MLP neurons of a small language model. Each row is named by its layer, matrix (up: input weights) and neuron, and shows model dimensions 272-399. Each number is 128 + 32 x the weight over its row's rms, rounded and kept within 0 to 255.
After each neuron's rows, "fires on" lists the tokens most often at its 100 highest values on Wikipedia text that the model never trained on. A number after a token or word is its count.

L7.up1505 [120 149 146 130 198  89 152 122 137 148 107  69 127  75 147 119  62 112  79 176 115 179 106  98 131 122 125 135  97  98  32  78 146 128 127 107 100 104  92 132 132 156 148 176 165 177 112 126 180 107 103 155 106 104 112 165 148 125 174  99 114 144 151 102 196  90 126 153  94 108 137 122 122 177  77 128 153 105  94  75 163  80  81 107 129 105 149 138 125 106 131 101 146 155  85 171 127 189 128 181 138 147 175 138 177  82 129  66 106 165 163 155 141 167 128 165 156  52 152 152 120 134  84 119 130 144  84 104]
fires on: " is" 26, "s" 14, " was" 9, " are" 6, "es" 5

L7.up1422 [154 152 143 112 162  99 155 117 145 135 167 104 116 105  79 141 157 134 136 112 161  45 118 139 136 118 160 139 154 162  41 122 134 162 197 102 146 129 125 123 163 136 138 149 125 100 175 153 135  64 121  68  80 191 172 166 139 115  80 109 175  86 156  78 156 173  76 123 119 107 103 146 156 119  81 168 187 172 133  83 140 106  95 127 119  65  74 170 123  85 145 164 123  86 130  80 150 160 171 103 113 119 110  99 131 163  65 109  93 167 170 140  95 124 125 166  82 119  96 114 102 160 143 123 112 133 145 125]
fires on: "n" 24, "ri" 21, "r" 10, "or" 4

L6.up2007 [141 158 136 229 103 123 153  86 134 169 101  43 135 104 148 106 164  82 155 139 183  84 159 152 134 137 128 124  93 124 114 119 101 120  88 167 117 122 149 103  96 108 102 104 174 122 171 101 163 130 123 176 120  81  87 133 169 132 123 174 102 175 133 128  87 146  98 104 160 159 184 149 104  99 121 132 141 167 111 144 114 150 109 114 126 138  76 103 123 110 112 138 118 118 176 149 118 114 172  93 135  99 140 132 135 144 185 176 112 119 160 157 124 106  84 154 138  72 113 162 116 131 171 113 129 137  93 135]
fires on: "al" 22, "it" 9, "at" 7, "le" 6, "ac" 4, "am" 4

L7.up2118 [124 180 159  82 158 132 128 121 189  77 143 104 151 126 146 102 183  88 112 108 146 162 143 105 128 150 108 120 131 144 105 144 168 121 167 114 156 170 183 211  91  92 105 145 151 145 137 130 108 128 113 127 173 114 114  96 165 127 138 140 119 152 130 142 160 172 141 151 114 174 122 163 154  96 125 154 135 135 118 124 205  88 134 149 154 127 130 116 180 162 160 114 212  95 137 133 166 118 118 101 159 186 152 112 146 158 135 118 128  74  94  81  88  94 121 123 153 110  93 139 110 129 115 113 107 100  83  81]
fires on: " b" 31, "," 6, " ex" 6, "old" 5, "c" 5, "k" 5

L7.up989 [141  96 163 139  92 112 129 175 161  74  98 128  97 200 126 172 119 163 119 139 148 165 113 157 155 187 162 120 108 146  71 124 148 127 102 141 140 132 130 156 144  90  97 196 138 231 129  49 105 105 127 106 142 149  94 197 154 173 135 123 138 115 141 149 130 198  92 123 130 172 114 158 146  80 160 144 151  81  93  90 177 121 140 129 159 154 117 117 106 151 125 136 158 213 182 125 153 131 152 132 132 145 151  70 110 124 149 118 145 113 132 102  85 111  94 115 145  96 117 107  91 154 126 162  97 106 109 124]
fires on: "," 100

L6.up1372 [112 178 153 151 109 115 106 124  67 144  57 117 166 116  96 102 111 173 124 118 116 154 120 121  87 189 113 189  54 123 105 140  69 115 104 134 132 118 174 196  95 114 135  91 131  42 134 155  99 131 133 104 124 144 157 158 117 176 173 172 141 138 103 102 113 109 146  98 124 115 106 143 100 159 150 112  90 135 142 136 174 119 116 125 106 102  68  70 117 126  68 154 113  85  87 149 158  98 109 122  95  60 106  89  96 144 108 142 108 112  90 160 162  99  94 144 135 127 126  85 154 111 114 122 138 120 104 112]
fires on: " the" 29, " of" 19, " " 15, " that" 9, "." 6

L7.up433 [162 134 190 146  88 127 126 180 137 111 115 147 155 132 202  89 147 101  91 175 188 137 116 132  97 107 124 112 157 154 135 140 170 131 109  91 118 161 103 156 123  74  99 136 135  43  99 155 161 129 126  60 169 163 135 172  97 134 183 126  90 179 132 123 191 140 126 113 118 161 165 178 126 158 134 134 105 163 124 135  70 151 124 127 150 132 149 142  98 152  70 161 168 101 107 168  99 144 167 152 135 132 112 131 117 165  84 170 131  48 116  43 136 134 144 166 193 102  91 100 152 131 123 179  37 137  75 120]
fires on: " with" 23, "ol" 12, "ut" 9, "ip" 5, "l" 5, " of" 4

L7.up751 [140  92 100 146  80  99 147 176 158  89  95 118 119 155  81 133 140 114 191 135  77  97 151 138 145 129 167 123 136 115  61 172  92 110 130 145 136 118 151 119 135 146 114 175 190 138  94 114 208  63 159 143 111 163 160  99 151 156 169 123  73 112 145 127 106 167 121 109 104 138 142  95  73  82 134 111  90 160  74 110 178  89 146  86 158 177 112 151 181 179  99 161 131 182 127 155 142 118  87 155 148 129 156 129 118 130 138 149  85 132 140 125 131 166  92 143 136 127 150 193 101 123 163 142 158 192 134 159]
fires on: " and" 29, " that" 23, "," 8, "4" 6, "9" 4, "1" 4

L6.up1500 [146 159 133 160 108 151 114  78  91 181 138 117 127 109 118 105  74 189 211  68  84 105 191 144 154  85 183 157  69  75 154 176  89 139 151 119 128 175 151 198 117 137 170  92  77 133 112 117 107 104  81 123 132 122 170 153 159 131 126 166 135 123 109  98 141 173 178 148 126 177 135 109  82 190 138 127 133 129 103 120 211  97 123 134 109 101 143 144 135 119 161 143  90 115  63 166 145 123 129 130 105 132 108  80 128 147  83 183 101  64  84 113 158 136 126 144  92 144 170 106 146 102 160 138  79  86 101  85]
fires on: " " 32, " |" 16, "." 13, "we" 6, " Rank" 4, "4" 4

L6.up864 [128 170  85  82 115 143  73 112 149 151  81 151 160 101 178  91  93 137 148  69 123 136 140 122  92  81 173 187 157  87 130  99 110 108 111 151 173 116  99 111 130 160 106  73 123 115 128 147 111 125 157 162  97 162 134 106 208  69 126  89 105 170 128  46 138 175 125  99  72 107  87 112 136 107 178 109 102 117 121 141 156 164 143  99 156 133 132  88 155 115 100 123  89 149 138 112 140 165 155 137 134 118  83  93 132 182 169 134 169 149 123 111 162 130 158 133  98  77 129  91 108 111 128 103  91 136 119 151]
fires on: " |" 35, "ason" 7, "en" 6, "om" 6, "uss" 5, " Pro" 4

L7.up1144 [ 92  87 134 148  68 183 161 119 130 190 104  94  94  98 170  63  91  95 142 114  68  72  64 128 126 164  53 128 128 144 102 141 120 104 157 121 155  99  73 138 152  99 160 131 128 194 118 140  69  99 119  72 129 131 127 142 135 149 106 141  66 190 181 177 112 107 122 156 168 149 145 115 177  95  53 118 106 163 117 107 180 173 131 141 122 127 147 127 144 127 134 167 164 131 179 139 132 115 140 110 142 126 120 128 113 165 145 136  71 183 131  72 113 126 137 100 150 151 118 133 142 150 127 151 129  58 126 131]
fires on: "," 33, ")" 13, " Par" 8, " dist" 6, ")," 5, "P" 5

L7.up2086 [105 165 117 108 134 133 156 185 163 124 133  69 154  75 152 131 112 169 134 119 138 180 102 151 158 111 133 102 135  89  67 170  96 149  96 159 147 179 112  83 138 148 139 157 149 130 126  46 188  76 156 115 103 121  97 186 136 116 120 104 140 161 140 135 139 164 137 136 129  86  73 148 106 164 116  71 108 167 163 118 107 116  59  72 130 129 113 138 122 170 134 111 103 197 113  98 116 181 119 179 127 166 141 116  74 136 152 110 128 132 166 162 155 104 142 195 180 172 151 203 102 136 206 124 137 140 150 141]
fires on: "," 34, " that" 10, "s" 5, "5" 4

L7.up1756 [141 146 169 112 200 154 169 185 149 105 144 160 107 138 126 143  88 142 106 106 162 158 123 104 190 117 133 104 145 170 176 104 102 175 162  97 135 149 206 106 109 147 131 134 122  65 160 109 130 103 110 107  93  86  67 110  98 146  67 172  95 148 156 138 134 115  83 105  85 128 237 121 109 123 154  85 163  68 162 176 136 130  91 107 130 111 158 190 115 141 135 187 134  85 138 107 136  80 108 153 152 182  99  82 189 130 114 188 137 126  16  87  81 127  67 115 146 187 204  97 111 145 161 145  46  77 159  99]
fires on: " C" 27, "C" 15, "c" 8, "8" 5, " S" 5, "ok" 5

L6.up623 [184 167 149 169  85  95 104 107 169 114 130  45  78 101 172 133 122 147 126 129 125 108 140 163 167 129 112 152 108 143 107 149 133  80 120 110 145 151 144 104 156 151 204 200 138 129 138 124 102 119  74 126 114 142 136 102 116 142 119  84 124  94 120 116 137  75 140  86  94 152 135 159 123 133  40  93 215  98 111  63 174 155 110 157 171 165  98 131  72 125 149 126 160 169 120  70 182 125 115 145 125 188 100 139 180 170  86 110 118 114 147  93  80  81 108 145 105 119  84 139 137 115 152 139 111 163 140  73]
fires on: "ri" 30, "i" 26, "sh" 7, "r" 6, "y" 5

L7.up1404 [154 155 122 120  91  39 134 125 101 170 105 114 109 155 164 107 134 134  81 137 182 125 139  69 158 143 142  56 120 187 115 116 151 138 129 109 105 131 145 143 128 139 119 130 128 134 211 159 142  97 124 145 140 117 144 145 189  55 141 183 141 119 158 150 144 143 112 106 123 105  77 117 136 120  51 111 115 132 153 163 155 123  79  83 129 138  86 136 138 182  78 128 126 111 115 183 126  95 143 134  78 145 127 163 176 160 100 136 134 111 132 117 158 107 158 119 142 108 167 119  50  94 108  76 172 132 119 108]
fires on: " sc" 18, "7" 16, "." 7, "ess" 6, "6" 6, "s" 6

L7.up1739 [110 134 115 105 131 110 138 137 179  80 159 141 146  80 141 135 116 141 181 156 141 130 104 138  94  88 102  88 191 136 118 138  64 198 101  79 163 156 152 175 124 152 130 121 138 112 128  83 166  84 132 109 116 174 134  94 106 100 125 144 158 127  76  86 240 189 140 148 157 115 118 100  85  98 112  49  82 120 148 132  91 146 117 110 144 105 155 131 161 128  97  90 117 109 119 111  93 197 131 197 174 168  97 100 131 122 148 147 159 130 159 171 179  79 160 185 104  91 125 146 117 139 141 106 152 121  66 141]
fires on: "," 38, " that" 5, "ould" 4, "st" 4, "5" 4

L7.up294 [103 159 167 134 150 164 185  99 131 104 166 151 139 106 152 144  83 142 124 134 118 188  75 136 127  93 142 140 147 140 129  45 112  98 145 130 160 149 119 147 146  74 149 178 114  83 114 119 176 118 174 142  62 171 183 183 201 120 113 115 116 187 176 155 118  67 108 177 192 186 175 132 135 110 158 116  59 122 143  56 162 134  91 148 128 202 128  82 146 153 108  83 100  70  95 138 111  47 194 127 133 109 139 116 117 151 106 134 121 176  84 176 107 116 185 144 156 162 128 177 109 126 125 123  92 144 137 163]
fires on: " |" 23, " d" 20, " w" 13, " l" 10, ";" 6, " N" 4

L7.up1863 [ 95 115 123  16 138 159 136 122  76  54 152 149  92 123 150  53 102  88 124 161 117 183  95  92  89 117  95 126 144 121 118 103 130 119 125  67 119 119  71 100 102 129 124  94 127 118 145 140 183 142 123 152  75 142 183 161 137 136 123 139  55 177 124 137 141  91 164 121 182 111 104 155 148 109 103 104  70 126 149 122 133 141  86 118 149 110 109 170  99 149  65 119 127 153  91  97 149  70 117 209 138 115  71 109 110 154 151 145 147 136 148 134 161 117 140  70  97 100  91 105 161 139 210  95 140 146 133  94]
fires on: " b" 40, " sh" 18, " de" 6, " |" 6, "emb" 5, "uff" 4

L7.up132 [ 83 126  80 106  80 155 115 129 115 147 144 158 130 162 172 116 156 105  80 148 117 130 132 166 158 152 133 152 114 154 152 170 103  82  94 147 122 178 127 135 156 121 107 171 155 199 164 121 144 108 176 101 147 135 154 197 111  95 146 168 148 141 105 217 112 184 144 117  63 129 119 138 168 160 143 118  75  81 196 115 127 130 168 177 188 113 172 134 104  65 227 168 112 105 142  99 117 118  92  88 150 158  83  98 109 139 190  86  91 168  86 148 116 118 146 129 167 183 155 162 100  86 145 111  57 107 114 139]
fires on: " to" 32, "," 15, " while" 7, " by" 6, " in" 6

L6.up1853 [158 155 121 113 104 126 111  91 138 116 143 125 174 215 135  92 132 109  89 198 128 157  81 185 142 122 157 125 116  86  99 143 136 110 132 131  25 117 186 147 118 181 120 126 120 139 197 131 135 134 134 152  97 160 146 119  96 106 135 148 233 128  92 160 159  74 139 128 113 151  93  95 107  99  82  73 146 151  92 120  55 110 111 126 191 157 140 140  90 107 140 116 110  69 160 113 113  55 124 104 144  73 150 103 156 147 108 142  99 153 102 157 137 152 121 124 137 160 121 146 121 187 145 117 133  61 170 106]
fires on: " of" 22, "ing" 10, "he" 8, "n" 7, "ming" 5

L6.up298 [146 143 155  99 103 156 168 130 132  67 171 135 138 111 124  45 127 146 126 164 137 132  79 125 149 136  44 187 145 143 143 121 135 183  82 132 116 142 148 153 162 102  53 125 166 170 103 133 141  91 106 125 177 112 157 175 100 143 136 140 172 177 116 134 142 120 118 104 109 156 120 148 202 192 113 126 118 113 135 184  96 144 139 136 165 137 119 124 141 169 162 149 145  91 202 108  97 101 132  80 147 146 117 144 161 181 170 121 134 130  13 164  98 106 105 101 108 112 106 100 110 186 173 107 109 101 144 143]
fires on: " in" 46, " of" 23, "," 4

L7.up793 [ 98 149 155 135  95 156 139 197 107  87  58 132 138 106 160 141 146 122 122 131 114 150 108 159 112 159 155 106 198 154 109 103  89 185  95 104 183 124  41 122  92  56  81 151 134  91 138  52 128 115 178 153 113 176  84 121 144 145  85 131  85 168  94 185 140 156 142 106 129 146  92 136  99 125 142 145 141  80  87 165 111 129 135  98 123 137 125 170  51 120 143 134 207 132  93 158 128 126 160 133 129 100 109 157 169  95 103 151 135 156 105 182  98 101 153 107 172  83 107 154  97 187 154 166 116  58 110  89]
fires on: " in" 17, "il" 12, "ol" 9, "h" 8, " for" 7, " of" 5

L6.up1188 [105 125  70 133 152 137 102 172  63 174 147 115 169 136 127 154 120 159 157 124 133 183 141 118 167  84 218 116 103 121  81 105  64 104 129 129 143 182 153  95 115 138  72 116 173 137 108  88  75 107 106  80  99 151 179  99 142  81 117 125 131 120 100 122 118 144 206  83 127 179  62 118 137 114  99 132 114 167  78  68 145 102 151 153  92  82 111 137 154 147 115 111 135 122 126 138 148 157 152  71 122 135  99 112  99 179 129 109 137 144 142 158 138 125 136  96 181 159  96 171  77  96 163 186 141 169  93 139]
fires on: "v" 33, "p" 7, "g" 5, "a" 5

L6.up2041 [ 99 130  86 132  83 133 164 142 107 164  92 126 134 149 126 154 138 135 167 144 131 103 110  94 124 175 134 125  70 199 137 110 117 105 153 128  65 170 112  75 158 102  92 159 127 207 159 167 121 134  80 125 133  83 150 105 126 122  84 115 121 108 130 175 111 127 146  92 183 156 123 142 162 158 146  95 110 129 146  96 147  84 156 173 130 143 162 109 226  79 121 124 134 107 146 121 169 153 146 119 140 111  81 151  96 178 108 150 105 143 123 137 124 124 183 111  79 114 170 167 137 138 127 173 105 111 143 164]
fires on: " E" 18, "p" 17, "mp" 7, "a" 7, "s" 4, "as" 4

L7.up2199 [108 140 125 124  89  93 132  97 176 143  82  78 112 104 160 142 147 142 112  68 103 130 131 157 111 127 106  82 150  68 175  91 134 163 104 124  98 107 166  57 118 200 167 126 120  91 142 181 178 134 158 109  93 110 115 118 106 185 173 109 106 133 118 156 156 195 119 123 187 128 212 126 134 125 114 103  65 139 160 144 217  92 143 121 111 171 112 126 172 121 145 168  90 129 100 165 161 105  93 115  97 134 110 135 127 156  99  96 157  91 161 194 118 190 120 171 141 137  85 187 140  87  97 148 119  59 159 156]
fires on: " to" 26, "2" 10, " b" 9, " se" 8, "it" 6, " for" 6

L7.up438 [ 63 180 142  96  51 140 183 146  96  88 148 191 105 125 130 143 130 100 153 143 118 116  87 161 101 157 140 187 107 113 162 175  84 125 122 166 128 129 143 103 151  78 131 178 152 159 106  94 114  97  93 152 144 139 122 129 116 192 112 138 124 135 123  67 141 154  95 141  97 131 105 127 147 170 119 135 115 132 148 122 112 165 143 160 126 164 141 104 112 116 108 155 142 160 133 129  99 114 199  81 116 145 149  99  82 116  90 131 206 151 109 163  94  84  91  97  99 155  87 141  82 172  98 118 157 139  94 137]
fires on: " in" 31, " of" 18, " located" 10, " to" 5, " P" 5

L6.up2004 [126 104 199 137 179 123  90 136 148 132 168  76  87 112  87  50 149  68 168 171 186 161 134 142 145 100 131 126  94  98 128 126 186 140 136  72 127  74 134  95 110 137 155  98 130  85 107  73 165 186 123  97 110 111 127 133  81 103  94 172  94  87 109 107 118 132 103  74 131 101 117 134 104 113 174 109  63 108 159 167  91 105  81 133 125 150 200 111 197 126  87 131 122 131 143 125 178  81  87 176 145 104  76 164 151 150 143 125  93  93 144 152  95 137 140  32 150 133 205 152 134 160 128 144  95 109 155  81]
fires on: " imp" 17, " v" 11, "et" 8, " V" 8, " Pet" 6, "0" 6

L7.up1410 [ 75 139 169 124 156 115 102 116 116  92 198 143 159 161 131 100 173 124 116 178 115 160 105 102 129 134 133 159 162 136  94 112 140 108 102 167 158 149 123  92 156 144 170  66  86 105 105 124 140 110 100 119  91 111 157  54 135 139  98 107 127 105 164 123  96 100  79  81 140 127 147 125  65 120 154 144 110  48 103 145 147 137  77 106 170 159 122 116  63 116  84 137 130 127 126 123 165 108  83 163 112 113 152 107 174  77 146 157 170  91 117  63 173 133 126 158 163 175 235 134 154 150 112 118 123 114 128 120]
fires on: " V" 30, " v" 11, "ov" 9, "v" 7, "V" 5

L7.up948 [141 191 112 115  90  89 127 100 109 169 118 139 154 165 137 112  97 150 173 132 108  67  78 143 168 108  65 131 123 142 131 133 142 119 134  94 113 153  90 119 102 175 139 191 127  83 147 189 137 108 122  83 146 173 167 109 158 172 113 121 146 106  74 155 179 174 130  84 149 108  44 113 174 147 148 104  56  97 145 138 163 194 120  92 161 128 132  82 154  59  90 150 137  85 120 215 128  89 110 134 126 115  73  74 119  92 119 131 137 157 128 148 123 154 120 144 127  70 129 180  72 118  89 135 127 151 186 125]
fires on: "7" 14, "8" 10, "5" 10, "4" 9, "1" 9, "6" 8

L6.up1506 [119 128 138 110 148 113  70 130  89 155 127 111  69 158 167 204 160 131 162 118 190 168 178 140 114 113 118 142 126 166 141 174 113 210 139 115 146 207 153 159 106 101  56 121  63  80 133 180  98 146 123 153 171 135 187 123  84 104  91  84 126 181 163 140 119 114 137 168 110 105 134 128 153 138 140 132 156  94 103 123  94 121 100 117 147 113 154 151 152 182 138 111 161 175  76 159 100 101 151 135 160 118 147 121 138 125  74 184 146 143 114 156  94 146 144 106 154  98 111 170  75  39 117 156 172 153 100  99]
fires on: "1" 33, " h" 7, " th" 6, " |" 5, " un" 4, "at" 4

L7.up1906 [160 128 110 137 123  95 210 109 161 160 142 132  79 105 136 133 148  85 105 181 112 158 169 157 116 110 108 111 123 160 153  99 144 122  85 116 132 120 117 108  96 102 122 154  81  10 105 162 146 169 180 181  50 118 105 167 176 152 114 151  68  99 156  95 112 114 143 124 122 109 157 170  81  71  92 177 133 175  95  59 201 118 103  90 130 129  99  95 121 139 114 175 152 122  93 126 118 167 147  65  69 141 141  87 137 147 117 119 148 170 129 177 135 106 116 144 136 136 122 144 133 134  99 141  80 102 119 125]
fires on: "/" 34, "2" 13, " R" 6, " se" 4, " " 4

L6.up51 [163 117 129 120 154 141 129 155 215 126 134 143 141  53 106  91 130 141 133 175  81 176 169  95 117 147  86  77 149 160 100 158  78 100 124 159 135 111  96  97 114 106 173 171  95 124 121  65 132  84 114 161 148 148 113 115 148 117  71  86 123 154 125 118 177 167 138 131 113 111 110 104 129 160  92  33  72 167 137 106 100 142  67 124 108 109 116 145  67 202 155  96 120 180  98  95 129 188  82 145 138 132 140  72 100 133 135  97 176 187 140 132 178 111  32 138 140 114 163 129 101 129 179 149 166 144 138 131]
fires on: "," 86, " that" 5

L7.up1103 [139 153 135 126 126 108 117  56 119 140 142 125  70 162 131 139 114 115 167 181 116  69 134 141 158 110 203  59  91 137 121 153 166  84  84 116 143  94 132 170  83 113 144 104 205 124 113 135  89 149 163 160 156 161 176 123 119  62 133 138 155 152 142 126 135 149 117 149 105 146 109 110 158 106 101 122 157 105 105 116  97 142  97 148 126 151 141 155 156 102 106  70 136 170  72  67 141 144 111 155 133 120 110 126  71 100 161 200  95  96 153 154 123  84 103  90 170 117 147 100  93 161 101 168 158 118 110 119]
fires on: " (" 33, " had" 12, " he" 8, "p" 6, "h" 5, "om" 4

L6.up1340 [125 130 185 115 162 129 188 122 147 124 154 106 188 163 129 146  85 158 172 171 147 143 103 107 197 102 140 117 107 171 110 117 122 152 152 116  62 157  80 143  95 169 181 102 161 104 124 130  74 161 145 138  75 154 177  91 115  98 113 148  98 188 217 109 118  94 178 112 216 159 129  97 134 105 112 116 144 193  86  97 136 137  68 144 117 117 118 179  72 128  86 121 112 124 109  99 176 130 157 106  97 122  78 106 105 106 115 128 155 168 127  93 128 136 154 123 132 117 130 153 108 160 147 137 122  96 100  97]
fires on: " |" 74, " of" 15

L6.up192 [137 137 122 176  91 120 138 120 110  90 125  99 144 176 178 118  95 105 118 112 114 181 100 155 132 190  83 103 111  72 111 121 139 132 102 142 110 156 148 117 101  78 162 130 110 146 121  98 164 130 116 120  97 117 116  95  32 115 139 107 186 134 168 116  91 101 152 161 152  83  58 127  94  62  72 174 103 119 117 107 121  77 162  72 101 188 143 131  97 151 133 119 125 156  90 106  85 135  93 113 145  73 152  78 140 110  66 152 129 126 142 140  97 119 127 127 127 156 121 153 161 149 170 142 116  98 111  91]
fires on: "es" 17, "s" 16, "ed" 14, "ing" 10

L7.up1968 [131 152 132 134 121 149 162 118  96 136 131  82 128 118 115 114 113 140 117 124 123 146 130 141 165 133 127 159 123  61 121 154  96  78 141 128 170 107  80  91 108 110  91  80 145 121 153  88 120  87  99 188 133 147 104 179 127  81 191 130 108 117 121 151 132 171 108 123 125  63 123 195 106 167 137  88  72  88 130 134  91  92  68 140 186 122 143 125 148 109   9 109 109 147  48 158 104 187 129 159 137  75 124 156 100 147 131 158 116 160 142 140 129  85 136 167  91 132 226 102 118 145 169  82 181  78 101 122]
fires on: "m" 26, "sh" 12, "g" 8, "ur" 7, "le" 6, "ar" 5

L6.up487 [135 137  96 151 124 173 124 100 143 113 153  91  78 139 137 110  58 116  83 100 139 175 153 110  86 162 184 130 144 110  49 139 147 190 120 101  53 106 139 124  95  96 169 177 161 163  95 144 113 119  79 162  99 149 124 160  74 162 138 116 152 161 148 111 120 135  97 101 138 101 150 147  96  93  69 123 129 131 142 168 144 130 104  23 137 126 124 167 125 163 206 121 182 214 173 155  87 143  55 142 146 102 180 135  87 124 180 131 110  78 111 111 126 137  66  91 146 152 174 138 104  79 109 201  90 149 120 123]
fires on: " that" 19, "ed" 17, "s" 8, "ave" 7, "es" 4

L7.up1303 [133 120 161 144 137 127 142 128 124 100 172 131  78 169  73 160 175 121 131 153 145 106  99 171 140 124 111 113  82 190 127  75 203 123 104 143  93 189 136 133 139 121 136 101 177 137 178 104 190  89 133 170 159 175 114 137 103 124 117 166 151  85 101 152 144 161  80 102 175 174 112 118 143  78  91 113 151 128 193  93 156 122 179 101 123 134 132 145 114 184 123  78  91 113 167  57  74 134 109 131  92 153 102 105 139  64 150 138 115 127 150 119 128 122 134  97 132 111  86 160 118 130 183 111  74  80 110 191]
fires on: "," 28, "ar" 8, "ya" 7, "als" 6, "p" 6, " |" 4

L7.up1049 [107 142  97 178 148 113 119 169 105 135 113 104 159 130 132 122 182 121 124 127 103 110  72 141 124 168 129 119 100 119  76 160 113 108 100 174  97  68 114 182 141 135 108  85 149 112 142 167  91 193 125 131  76 124  73  99 111 179 155 139 113 169 121 114 135 136 154 180 110 150  83 124 128 136 192 128  51 136 178 147 148 119 201  98  35 154 170 187 124  72 139  95 114  91 117 126 132 151 126 163 139  64 174 152  96 147 112 162  86 143 136 142 127 151 121 145 157 170  70 114 155 150 104 128 100 148 112 173]
fires on: "." 42, "'" 6, "on" 5

L7.up658 [ 74 120 166 164 136 123 118  75 154 146 104 121  94 151 117  92 167 133 180 137  83 182 102 151  53 116 152 164 110 134 103 157 163 136 117 106 117 169 143 153  59 120 113  97  97  81 121 147  74 122 123 134  66 145 155 104  87 149 126 142 117  90 188 217  79 183  86 174 149  94  84  86 149 124 139  66 137  84  92 122 100 110 138 139 175 121  93 143 138 102 152  82 120 129 106 113 139 124 138  90 108 136 149 181 118  94 139 123 116 177 135 121  87 163 136 139 186 167 189 170 111 180 137 151 139 184 106 156]
fires on: "at" 19, "er" 13, "ar" 12, "n" 6, " that" 6, " |" 5

L6.up376 [130 121 118 123  89 164 138 106  95 101 107 153 192 163  84 150 147 168 174 108 152 127 117 163 139 121 142  99 112 114  79 154 148 103 164 100 152 138 123 112 109 139  79 121 177 146 173 164  73 168 157 140 117 169 124 126 108 168 130 143 164 156 111 125 107 118 128 149 118 135 138 144 114 108 143 110 139 179 160 129 183  73 131 200  71 108 172  91  91  98  59 139 110 116 195 134 121 138  73  78 122  95 158 115 136 137 161 110 128 129 141 143 121 132 127 115 143 146 126 129 143  73 121 147  84 139 133 158]
fires on: ":" 22, "ard" 14, " and" 6, "." 6, "p" 6, " t" 5

L6.up459 [ 89 106  22 136 128  71 147 157  99 134 114 150 166  49 140 180 148  71 129 156 129 106 137  87 187  66 162 163 110 103 109 100 108 213 199  99  97  94 131  98  50 108 142 109 146 152 100 172 167  81 141  91 118 153 123 141 170 100 128 186 174 163  93 157 130 118 146 103 122 193  70 148 172 177 132 161 110 147 136 126 104  62 137 119 165 130 154 103 126 113 135 140 202 124  51 107 144 108 109 141 131 109  98 131 179 128 191 183 140  90 101 174 105 131 134 123 128 127 132  86 104 164  88 182 158 100  70 118]
fires on: "y" 37, "ic" 11, "yl" 10, "ical" 5, "ig" 5

L6.up370 [ 84 148 102 138 187 138 140 101 119 164 123 148 162 146 132 153 124 162 152 206 163 110  67 136 159 114 191  88 122 126 123 122  83 124 128 115 133 157 150  39 156 131 153 136 204 144 159  96 111 195 168  95 156 148 111 149  80 142  80 180 105 171 138 149 113 117  34 116 116 176 117 179 103 116  82  89 100 107 151 164 175 171  88  97 154 127 148  96 142 103 125 114 178 142  55  43 142 136 110 144 152 106 134  83 102 120 119 130 129 194 120 147 158 155 156 117 154 174 146 100  89 132 122  98 150 165 145 131]
fires on: "ul" 17, "p" 13, "ri" 11, "cl" 10, "er" 6, "h" 5

L6.up1618 [104 117 166  62 147 136 183 115 126  80 119 124 146 122 163  87 115 151 123 148 126 143 100 100 165 152 125  87  85 157 119 120 121 146 107 115  87 139 139 156  97  77 104 168 122 231 109  88 142 114 115 169 193  74 157 157 102 134 116 137 184  80 157 129 112 195 103 220 110 139 104 123 147 152 175 138 117 112 143 105  83 138  98 210 197 102 124  99 162 123 107  95 145 164 131 168  92 116 103 134 134 147 122 132 128 151 123 170 125 140 124 142 140 103 124  74 123 106  82 112  87  75 121 143 127 128 131 152]
fires on: "," 19, "o" 10, "c" 7, ")" 5, "ent" 5, " located" 5

L6.up971 [141 134  80 138 125 126 122 138 150 167 146 109 171 152 154 197 143 158 114 153  86 139 145  77 113  71 146  83 103 158 102 158 130  89 111 156 125 129 165 154  69 138 145 140 117  81 175  98 136 174 106 154 109 120  62 134 143 104 125 150 100 207  86 104 127 102 186  86 104  72 124 114  84 120 155 197 115 202 110 149 145 135 117 145 126 160 100 138 134 106 112  68  77 105 130 170 187 147 143  97 110 154 165 113 107 162  85 164  95  98 119 107 101 193  84 141 128 160 103 158 144 131 162 114 132 118 146  88]
fires on: " for" 27, " in" 16, "ing" 12, "l" 8, "ie" 4

L7.up94 [139 155 131  92 154 185 108 122 113 161 163 118 104 141 101 126  44 100 150 221 107  98 116  85 101 154 106 150 110 139 167 115 175  85 205 175 146 195 132  76  47 103 105 162 130  78 124 135 143 130 114 126 118 110  93 121 175 145 167 115 155 180 179  71 100  82 147 109 123 131 146 112  97 124 109 120 126 123 132 132  73  84 179 170 111  98 113 145  93 119 146  90  99 114 118 157 177 173 143  85  80 131 158 161 114 169 106  89 183 161 137 139 121 140  75 148 119 107 145 101 132 151 133 110 190 116  95  93]
fires on: " of" 19, " for" 8, "'" 8, "id" 7, "'s" 7, "ing" 6

L6.up2091 [106 132 103 190 145 165 133 148 107 164 155 108 166  89  70 134  98 159 124  96 107 101 160 108 171 188 135 162 134 144  95 157  67 117 169 134 104 150 123 157  87 147 166  73  81 133 139 101 214 120 114 162  81 136 107 135 207 149  75 111  91 109 172 118 163 152 143  97 117 167 159 124 109 138  80 111  97  97 153 106 117 101 156 145 130 138 117 121  93  93 110 129 142 131 161 132 163 146 111 117 116 133  91 136 145 138 255 151 180 108 102 121 180 204  45 136  99  98 129  85  72 118 131 150  50 169 124 199]
fires on: "0" 28, "ep" 9, " that" 5, "in" 4, "ed" 4